{"n_head": 5, "norm": "rmsnorm", "rope_base": 10000.0, "tie_embeddings": false, "parallel_block": false, "init_std_up": 0.0269, "init_std_down": 0.0, "beta2": 0.99, "warmup_steps": 297, "final_lr_fraction": 0.0, "batch_tokens": [131072, 262144, 524288, 1048576], "seq_len": 768, "doc_mask": true}
MLP neurons of a small language model. Each row is named by its layer, matrix (gate and up: input weights) and neuron, and shows model dimensions 490-585. Each number is 128 + 32 x the weight over its row's rms, rounded and kept within 0 to 255. Numbers have three digits each. A neuron's up and down rows have the sign that makes its largest values positive.
A block is one neuron, or neurons of one layer that tend to fire together. After each block is what it responds to, as a language model described it from the Wikipedia text at the highest values.

L3.gate226:177189219182092095151112087081124148134122160126106150070124117130095127185163126096161146159091166078095135087130187103124106118176138179086131144107148150121147184077132140088132142103098146082144160104155117072099103083114150179120135162164120141136178164103138116150126134122145167143
L3.up226:151147097132096094097216090143086149173134112172208137162211185100165114084140101114118156145150089133114109126120150124199070176111131113113089120125144133059104127100147085197132154090194133123115179156125158112119104112144128195087173115082159173118160145079128133071130107099171107070
L3.gate274:109138158122114129080116118179113123172168128116125112172160178116123108145090116178126147096080110118119132125100170127121134136124121189115161104082082108111156076141139055103177133128112096070190146115135121159136067127079178154095133158099130131121082078213113144140186127101105113126
L3.up274:116140101160081123082111147126136088114119146132169130128148138142092143081185136137169149129159144129089090145060213079096123164143160108181137111152173138123117145060157131196174100172135188191119133123202172122129152087168181134162130097100105132118095086116123143080151082133101184141
L3.gate571:144113162119071133105098082147152120167130095041107125134139150127130158103127128152144109212111119150130184121127141129106134160156108134085106094146190112150090167133167111162139136104121113115129145156165138088168068144157096138119109134118197081134141103121161110158145147173141132140
L3.up571:105104149085097126161118126122152112133152102055127102088191168135129125062132154150107171156112149181152119161098128156127171165203091142165113165133145154120120143078115141156187156149091152134120108126204119137150115162084091157102090138167171088127139095062089139165142088140135180186
L3.gate879:151145176142123140098102067104141110099098095170142117138118093117128147079063052124136134130175147150081133094102138153073155160135108116092135126181184164092090115150114152157119122104131139147120132107140139031147171121098164126142106141124132064152174069153200165087173197149148095146
L3.up879:162102096119123098112093059154141165106120162117095121151138151127161163105119060143099147095095141121120122165124023095075120134145150152188152136158133170110135103110155093097159139173152168093115117034170126121161117148166140145127120067102160143144108116122164075120117091182200142135
L3.gate995:144146170161092142132134136137154131137146192042151117117088197148173158117105098101147148068148123105117122145108100124120150138125128161132132131125127176123102207139106084176146147100142131082103124111145067109130089110092097161121030177106159160135154127168124166183115140121175148099
L3.up995:174111132106113114148110098160156081093080155059126130109139119117154094165127150085137060144191126083060160210111160104122081105088135122129157147035063102131166107133136152099141127128196130168107123110124183139122098126132110149152145127094089087142147146097142148142075151125150136094
L3.gate1086:107077095112087139115133130150153146178120117135132219127112157112138143137153099053121145140141124185139141157124103089143100147132137145087093134113125139080133136107113144072097175112122161146176080136153123089151151150132177153110139141115099157107191099097137082123124120177182165127
L3.up1086:107089199124115147128143176130103176156099099172065155076132106112155130126192142106087130101118147104146134149056173132099110148104158143172185092054131164141172155073100102166139163146111138128128144142136192080130101238130089146105139155142110128120145110181119135127157116109120142129
L3.gate1389:200089157099109105067093137129087096117116177152083128120110102085157159131166092177150120131097151081133107167107088137142137130146111183106130146173168120159144186150111147141122174125187151156164153127159141083143075150164139175129102113125094139124073089086141092117135180140150127135
L3.up1389:083102150141196112034064161128153145120106165134138087128181082120140134140150115118124146117062155145172101132132078125155116129029143101171085152144145088132121128133142187058166089085065094055153055096139145085145114037090139149139112065101138134181130172085123095101081159114097151157
L3.gate2006:108064154066173090171163090098170149151161155115139043095069110130178112141075168100149120148146154165130169101123131132183078142112143097168125154171175108080122164081086085136092133089111174163110157183139144176111060106105124158157131066175157113145080084126094136126109114140097143162
L3.up2006:102202118026136045109132150111143168157157076095078136141168125118146098077084155123137105129079140070109122165068067106095151104146145101168138144139159099125123141110111088101168145137108128147103063178136113086102042175097144115194129105143193104136078102127066113119122146147158153113
Responds to: Early or middle subword pieces inside non-English proper names of people and places, e.g. Tar(ragona), Kł(od)zko, Pud(zianowski), Par(edes).

L3.gate470:154130145107126113121083103133146150095120106147135116131140142130148080154106097082131148132129094080187131192116142149088192085156128131217199145131036159127144138071077111162113196057095116176106081121138163140141106111130094179162151142095128118141130105183115096144144079173061174180
L3.up470:107084133123114099127155085148102091146099128103149097157107177096087133152093112130077124103086158127147128110109135105183123127152141083152139128134112078076068153107129159084201097130160146153147117110096141103102124104133158131110103060172148171081090117120149106113123160094085123078
L3.gate497:182110105147084132179080141156170120183143109198137178130087118120156133086170145142117106116149097087121075181090176153066107138124174141103121110127145140098146131198158160143081162099158157143139102161153147230148166089105140186113114096155139171073151089163156102178126101113165107126
L3.up497:131137083177114103168142157123108104103084130169155136206146170144159149115118178018150144114199121106149094189119135091101127079133138126091117179108152119145110130219095131150127126119158120107081110121182113161113140164126098109105114129139113155131152103127128118173125104143232118143
L3.gate757:118102133149131076124157071176096144177146119093124122158111090155163089076136138124110184146108137084203189126106105132122138137172134164147109081101086113165117146072180082152104118132136142151156149144168138136124119129173105152125175178129114121185116126149119224141121137139171148155
L3.up757:123164156125122092110164093154151082083120084108188121141138173089092068141110183122099138128113156148165168122099139110088066125124171145114103137144145099146154153163127094152122132117122113172158071091137228088106079095128085132210149090101146143169095072103149112147191111152144123127
L3.gate929:059108132162158132167096135072083085176114130141174174154135092142187159083155121117158177136137149122166136145104146093109100184125134106154122135147079101123113125131140166145138110123100073090123080136131148070108093145123085098080143081102101095156161109113106147094150091133111139147
L3.up929:140192120114033122110092203084111117146139130157088112141140140117112127114121159152172094151127152139119113121145172145137065125121136133136074135161114110055105148120093145107134120070213066120157108056138099098152097105155120127135158117069103149065149150126123131072128115139138159137
L3.gate1180:140128103094106106150114097177144119088114135137153130137156140094175110158093090179137154111151107079140200088194105126115102133154117151078167139093124181091132139061156132086167130145101145166115111101174140179158124159116158158110125110216084128167149166150115099155122159124087140120
L3.up1180:163161116117123109080102113125106167101097103154077154128155122130195149146093126142083087116151123155180108138156120070156125114175081150170143189119104101166081074151120134129133102134100143065139091132096096120114102175171180142132117115100142083133126171138128124153120136092079226182
L3.gate1544:102177145109140150090122087156094134174179120114138138137148080142067157141111080086114176113148080127088103138066166153160138160121127128154215112110126136075152138106156157117106123097097140170155125109125162111138129138130137099127067137155062106153111117194127135093101117140184102140
L3.up1544:089185195172115134082101117122081155147192121164140151096125113151106107114178167062129146079138078114185091155091139217123112092128063099147145140146159081100142166125159094163066100127086147064135084171085112103141109137142153151087121085118090119178139174130113076095087141060126083099
L3.gate1735:133131147111153121113156112141147145157165104176094073041184068129131141132044115088167107079071062141091176094171080158141220123053154110135082105137145161100086146120171200119199091137152148128150136129157139147141107146125094154192174115058093132138216157106135091146171160097083095144
L3.up1735:099140111139151172176120146101079149123139129140168110105143091116093125092105080102185136149127109060134123113128121142081079121156113120101118154105170151097149146197171136161133126130031086244142106147188122130109139077129130150123148155128097173097082124150128189189197143138112122138
L3.gate1845:120117128126101097105117103109074054096134142137158100155095158129126089140104087125132128095124138112076157188072140131110055115189110115189176109104118138148166149067100124150069068151078135118140154080104110123124108113211075138130128136124138164132169086139149080161089147118059138100
L3.up1845:136139163097132163101085118109154125115149141128098112081229080107164088123145088110129137132104131082127198081160147106151163133113179087070074095103098164125108132053064143082135221137185172146191071174115156156137139107115085144128066125175152144096135111081132149144151138123140123146
Responds to: Mainly the first digit inside parentheses converting metres to feet or inches, as in 690 m (2,260 ft); weaker hits are crime and legal nouns like body, charged, trial, life.

L3.gate524:107112213083125131138136098158137141138168160159132109144103139131147088113136132068172146164172076113141123148086189155139113095122128138100155147120089129103053108137108090106153134103158149179136118131104083122145118072167119132146077125124131241147094142124090138096129081146133144146
L3.up524:149138117101113145112186143146138145112088097156092120073114091136081149098129134163153136122137083134053110077079088117170070148088134142203140111128159057124155143184079138130110148119157119151162129110158120055127111092143158074146129146088145125163159162101157119093112132111117119149
L3.gate541:166110192159104098150109095083121102111145116162089112089157106155088134144125161129132138133146164176141089108160150155095145075143150083085105111176110128120151161062098137106087164115158203085153165126108174032111153137140176116138130142100131153147099158125204144119108127124143135120
L3.up541:141138094155082119147193100115152174121113170108105075112118108145162171187171102163150069090127107100117108162118123159096133081085123184151197115072103163063075134150114213080120072105125145112099124141090136128082104178108172156152120075106165134127123083148135107096138185141179099133
L3.gate737:140111141104135104142183125141127150138147151089128083113108127114127114160181126135201080146110147108090142133114113075132169125129145192122129036140132166122108165118092184126074054091134148105134112164189177075149090126137158170075111120068128152096136140198133130167112160079146128139
L3.up737:063104142138123161120086113163118051137171139091158075111110111146101125084206113098107111152107086170167140096178186111122098091216121140107112171140147152152134150147149119097126147131093134173172079148077112040123116171138128121155126118154074175194115145055143137064099133090189131122
L3.gate740:107156120201093126115108139152161091120095102163134112104127135101155166168146121143150131121063160114093140156111142133096127100200125086119121129071192131139126119072119100142134128123138184104205178127156182087133114069151048144107093164176137148130111088108139111153138145171130072026
L3.up740:111182092149140165141091156081102112110135127170110096097044162121095136162145144152135150124093114149090126141140127138170149107173086161188124104160127082205116126091142121091149149119173101110137148119094072071097197120117149134063176150172088137090105108151118112075115111129096129116
L3.gate1368:097080085127166132082130174111153146106161108083104108145153147173082113208165135093125176094112121135142188142091145099151109145099117183160171143113158152171095120131094108093108114142098027145144144090104149129148089137128109128172107169126066142142175152171081117105127119126155133148
L3.up1368:124171102134125142114060108121084159153165117125109141123092132134094111146143066098182186130175168152135151070152193101127121096117148110135185102104195168174121093105114110162142159145139137133184086140057095090097116178162090141170155133088130138145081184121089162087090127113140160131
L3.gate1384:121090127146165020227139109128204180119126101148099078117109078154086112127112128081202160213102095129164128161154109157115154133132179115089100214147197125132100229142133126175157119110125152192125122113199155066152156110118156140111103092098141158186120143127150186133138096191165128135
L3.up1384:086186137141112196089138122114145112159097129089140103071166099039164138135106128194111140172158193171075147086130171155121123182163102121125153139159110146149077129110147105166156151146124171128145163173109116144163115146156092126125099127069169195097149103130136083113129106112083187093
L3.gate2040:111115121123146139165079129020124180111161141166146069158135114123073127124238065151134168211107153146093164147103113105119131138145105116118121114115162155142150043134085162132158202126112142157131145155185095094131074120164177147106146136112167168136114162123070149114132108152169143148
L3.up2040:143122146108124167100119167108129189080149134122131133115121080123063145152126107093159207183131175142116130181140096105128151115178104120135160095103092162155155116097144184158162126110086094118143106213139162171124085126123142154118130131149131215108090166146142129194126128138139116166
L3.gate2080:125159133144098105136162089120099098102128130109146100094114038134155120140132108156164108106057125109074156132132152157118124108113120149121128186150190135157140102170153158110112137102162132101076180154165148053151154149127150139112120129143129122160122127061143136113106183129114120088
L3.up2080:107139163152164132127137086098169180148097144120159121223132124143161185119122127116062125115077145096147107154174130144109096113137119170116144156119195154106139111102150148099113106149144104177158199115133194112172186128109061103167079164178115200091146166132102158132127115110093144155
Responds to: Last digit of four-digit years in career tables, season ranges and dates, e.g. 2016–17, 2024–, Population (2026); weakly, name-ending word pieces in tables.

L4.gate216:139119077085092099142127105197104156117143117123135164090153153129045152079065122103169161173122109125123115132146117142119106090087122127123131086100112141115177132117131112134116133082136124076108050135131039096096207125129190089149122136116084141125140107135140123139152151106119122170
L4.up216:162152104109123163099087070077105153098060128147125122113091080134118128139134110124122101064069154089126111161125139078111117197112140168125127168134107206209153103096146085147155079191138066093150176134141133178115106034097119079141060080170103169158066151102140103070068113122143177173
L4.gate1040:084098083099121103147163152145114116156123113058095102137094164050117089145103144160115169152154124083108122124096157097097115114126107149142138066085126156083102075109217153145133173123091145120134142077106115129178117173164139160127126129165158165120071113150094089117182145172106172142
L4.up1040:083138153078109112092101180123093098119104111122189093073139123146147142133175179088136111152123076133139085160207166164170098128084105098091149153171134142196102089090170105106121158131106072096178158155108198139169136202113116122129138134156107095099074142137145167127106123131145104161
L4.gate1454:193082093106114123116103159092125105174114105108144096126115113139106152142145094164111139123105083066161172188109098117157150173171105133119129066129122173087172118155128143173115171104093148117139139109106146125139158125170116150132181199152084141135146158120167108103153101152107116127
L4.up1454:137136081094113126145120132121118104071143126130094141144135167093152128101174136141102193175098092078124136118128222155150091114192110142118089170057127124141128147159209122173095092106109099166133119075137082094136133121128065103132137122148145074062155184185114142112142144105161095110
L4.gate1680:154097095155120067142153126168070131147098143155138115187101078117176153140148158161103188128133135161135123150067141151120124221080086141101214141123106170102172116143147069140153160120085162142133138091097169113131087120143165165150168195137148174141102176129109089076146139164122164191
L4.up1680:106088142161111066131132116107114138163123177130119093152135086143100125129135102184129092141076167167127075109095132053151148177128128151154140144072152134130129114092113096192186090106089130165196143103083181119141127078131116116131131123120125081103089119159137104124114064103116118098
Responds to: Opening parenthesis after a metric measurement in infobox-style lists, before the imperial equivalent, as in "4.74 m (15 ft"; weaker on digits in scores and coordinates.

L4.gate108:139091155181101139057146079169132125162129139149126141100131087130142121132149132128174133104135159088131042174166166117134132121139143111144081154108179147109138145172069145078141124122153093167118242131119093096144070146140119097107120093128140123155127155183165144086048142132107179109
L4.up108:169111098141085029125150114160140128181105178215163156095175071142144120117132100184125108089115091113125135142072114138131104082136150156146160151179113159125207213118146131059113162124132120214120138068214166101134151108074125141113117145125137169133178218087169054103068117116143078174
L4.gate1438:114086134143123104106153151098136134183130073137148096176182102124174120177114170103128186096141069153072102150105162127107135145116088129111105182137185113098132165130118111102070171126140156102126118106137088114181215166155160182038090136165149096140147151128152134156089130108165118174
L4.up1438:126067155155098122131171182140221113114156155129170136105139138113166119185090114161139188108142070113155143059122163141100090180137111119145177120112164064174104205074096169088187090129166095210156087147150120162132161121121129175137101141111130136142128128154121073145145097094172194127
L4.gate1556:164121078143136118078093136112103145214092148109147115031136085120107062166140099102184131140174157131148123084123144123123182121166161122175119172112168124115133189127065159150087176174163127148124154128109099119112085144127104120124108152150138116120090113113111131095135161147134115163
L4.up1556:136129172144055149100140158092092125108132142156189111056084043108116107110109128148137096123103141079099046167115176109121140113142104160167150133136086109147165103121114126086085149123190133197135089139129097151114103125131151108112114084148100131197149163136152092123111151145097148116
L4.gate2065:104113106143136129162168087115169142153178112236206159156131090127119135154066149128176150146105129108119076118043124119165136134159116120137145114133144127107063142134154131139125117127114107216132115072172109143126111139108103114148128153184135150085142137138163204146092155156169156118
L4.up2065:076130150183137181159134139163112154219163137129110080127090093124124202121172119147158191159192102101110156148137095079133109111109175104175123128130137099115113175095107145075176154122135152150159150168137124122124164123169143132147125104121104088149155110116149138089114133148141132116
Responds to: Third or fourth digit of four-digit years (e.g. 20'2'1, 201'9', 196'9') in dates, career lists, tables and release details.

L6.gate1207:122155154094174092176161114178125158134150107175130070157144088097134148198080125169183124119073114142096154098121191170107178125114140130059125116170077123109132104125109143129098173112143071121171180149201118098119155123053148092184163148130078174171094132121133110148183168116148034142
L6.up1207:107118095158087156059157118132109071159078108147082075109112082212139088163144115133181115126102137159183169117121133115108168186125118142105134166067144109168103127177094100077071091222135135117138118098138159139083160072203119122102080084153108121168226114086142136120111137100112148187
L6.gate1387:164176143128154097101109159145146086138132112142101078148131153168085138175152120110118115115141076108102118145099141154124121145109151144156117094168086049142166124151164144087116103139183131099142189112158132128164162174137115135122161132114138152091175178136071112129121132134122047189
L6.up1387:076104102183177134131111114136106129163087160169123094094105109155146139034147089206129128135098118200109138148157149120131170193078149113122178111122064152127093153148125136138108196138131161134154175118242110166109143114180167145105177038106069145109145115149137085110130092082101185161
Responds to: Final digit of the second number in a dash range, mostly season years in stats tables (2006–07, 2014–15), also game scores (113–132).

L6.gate851:144159176143181079116118113134141084142124128142157129214120106122043125184083121147138121141142110120156162134139097152090173108108120153091123134190067094178082070107129148106166156138185120134033165151181171142132000149129146139123190151157069139124088070082131158140126113147111112138
L6.up851:114168107164072107120209135107141162157134156146118101087132154155074164190139076140146153116091132034097110172160109109132166099064124149105162112117161161120121084118101099103157104153105137095112135150178186083127070113116161180076184140136125131093156133127117153143158099142180094103
L6.gate1333:130164177129089166197101134134115131144142128077129078092151149101145127138053050102104145091137161081098119116096147128097144103161149130126156045115090144147139084130149117094100131102134116033149087115163205131149132139103076186136103123039122120140164134119151145091176074111134130129
L6.up1333:099098118119082112134069134129116150050167171177185122137144077144142117063136160115123110103155167138107108125139144083141128119127125134128136186122166159072113112132138075140143099142099120143141015122114134198135078125147176098155191166066142100105119104043120168128165133133061156161
Responds to: Second subword pieces inside foreign personal or place names (L-ás-zka, Bak-r, Ts-uj-ino), plus first digits of metric conversions after "(" (150 m) and "in" after "headquartered".

L4.gate581:148147140168076131086127118176149100175185120149100159074140199136192141218054112120117091124140123125125167103110104140151146117136112129122098146112139100149120164097092201080143173109112174138161192087143112112146163107132118133155138155097148164137132105124107073119116105114143142173
L4.up581:113120163124135090139157080128082122122131080129170090149117118134089076145172089164124109077145146145135110125126123137125177111199143056123131183137131129124114089095128125220110140186160142092200122119185119186118151093171103111125172214163095117128058147067140108171120096161144108107
L4.gate997:158131134114021082141108165166133148171159089097124087089220112128112077108143090105116032075112095102105029187119181145107145141132138141156183152088146111131187101095082091089099137149140206112123160142132131085163085129153155052140183121131171125120106108102111142149117146167198149170
L4.up997:185124165083102193100159152136118145160114154090147166097122163106111106153132116077193118112139119104125147134163093132137125145119149138168126124126087123100139130130131139139144128140101134140144183139131094129159149105176159119194123174167113155148123138134088141156159161166058124169
L4.gate1436:152128112143059082134112149130125141124094132130132122154108111094126159100142087119157081119093047154113183123122060119104111126163116111108085109118155103114130126116188093134102116090114146109120207135215126102121160146094132138105144097089143189118069127141091085165199144087134135134
L4.up1436:117148129134117148137121098140177129070143101116132094153112151116135118148155127165116123108155119144135084146083122129163171171153103121106191124116150097040100098099114081120089087146110075112150142140119127144127151129145136071238176099156158119064144164082121146102119131157133078165
L4.gate1649:086119121102133084155131144071068173132134146126126172091117106158091145126127073126175127146129130159108195103128168131190102113130111146108092116112197134158104105103119058191072198125132118134090129108104187155148167134166147119148175091112161095118181141069048113115053099145136120172
L4.up1649:107167139153152139145159130111160105086160143052115077097139155136099148088166121094128131102112092163159105160101160119174141128129155099092104096074147167163138130118127130154113133124108142126098150115125070113105117129132088110158192109107126085143085128099084137138083140160111129114
Responds to: Inner subword pieces of foreign or uncommon proper names in lists, tables and infoboxes, such as Ou-att-ara, Rish-ik-esh, Tar-ragona; weaker on dashes in scores.

L6.gate1059:099123065086148068141075150125095105097066108121126077153137109162199159109092084215140086151176142117140152167091165169129159160124110160169070099190132117152089130116153122132177166107095106190174109143148101069131129120067129166118176112130111134158153111149130135154132106142143085098
L6.up1059:092104166085117134175137118163109121141028132102141100147072145108139169097079147123142150131127099126107148158185124087131135175101118178140119182153096120142149113191186134135054109088135240123146114139085136111108116065107103164109120146144123179147045123125105106099103128125079131119
L6.gate1660:150065149130048049073134124104117105105051106132099112120100099114111091116103079140122141169135114109172157132121165122120107163110136131127113119125143181108221120101117089175192150128158143168130086105174141133170124128108128161103112092171120105126096124044142070163150112147110107130
L6.up1660:111132120121117125181105083164155091108113138123097121114156122101143116163057138127126086148080154065175159103132166109164152115156124157135186171138085142081155185088128147119171143086146123114100068181153145149136079133118138124173128118066143115149135111159066151093113111142143033092
Responds to: Mid-word pieces inside foreign, mostly Polish or Central European, names such as Wałbr-zy-ch, Gr-zy-bowski, Br-ö-mserburg, with weaker scattered hits on wiki headings and spec-list tokens.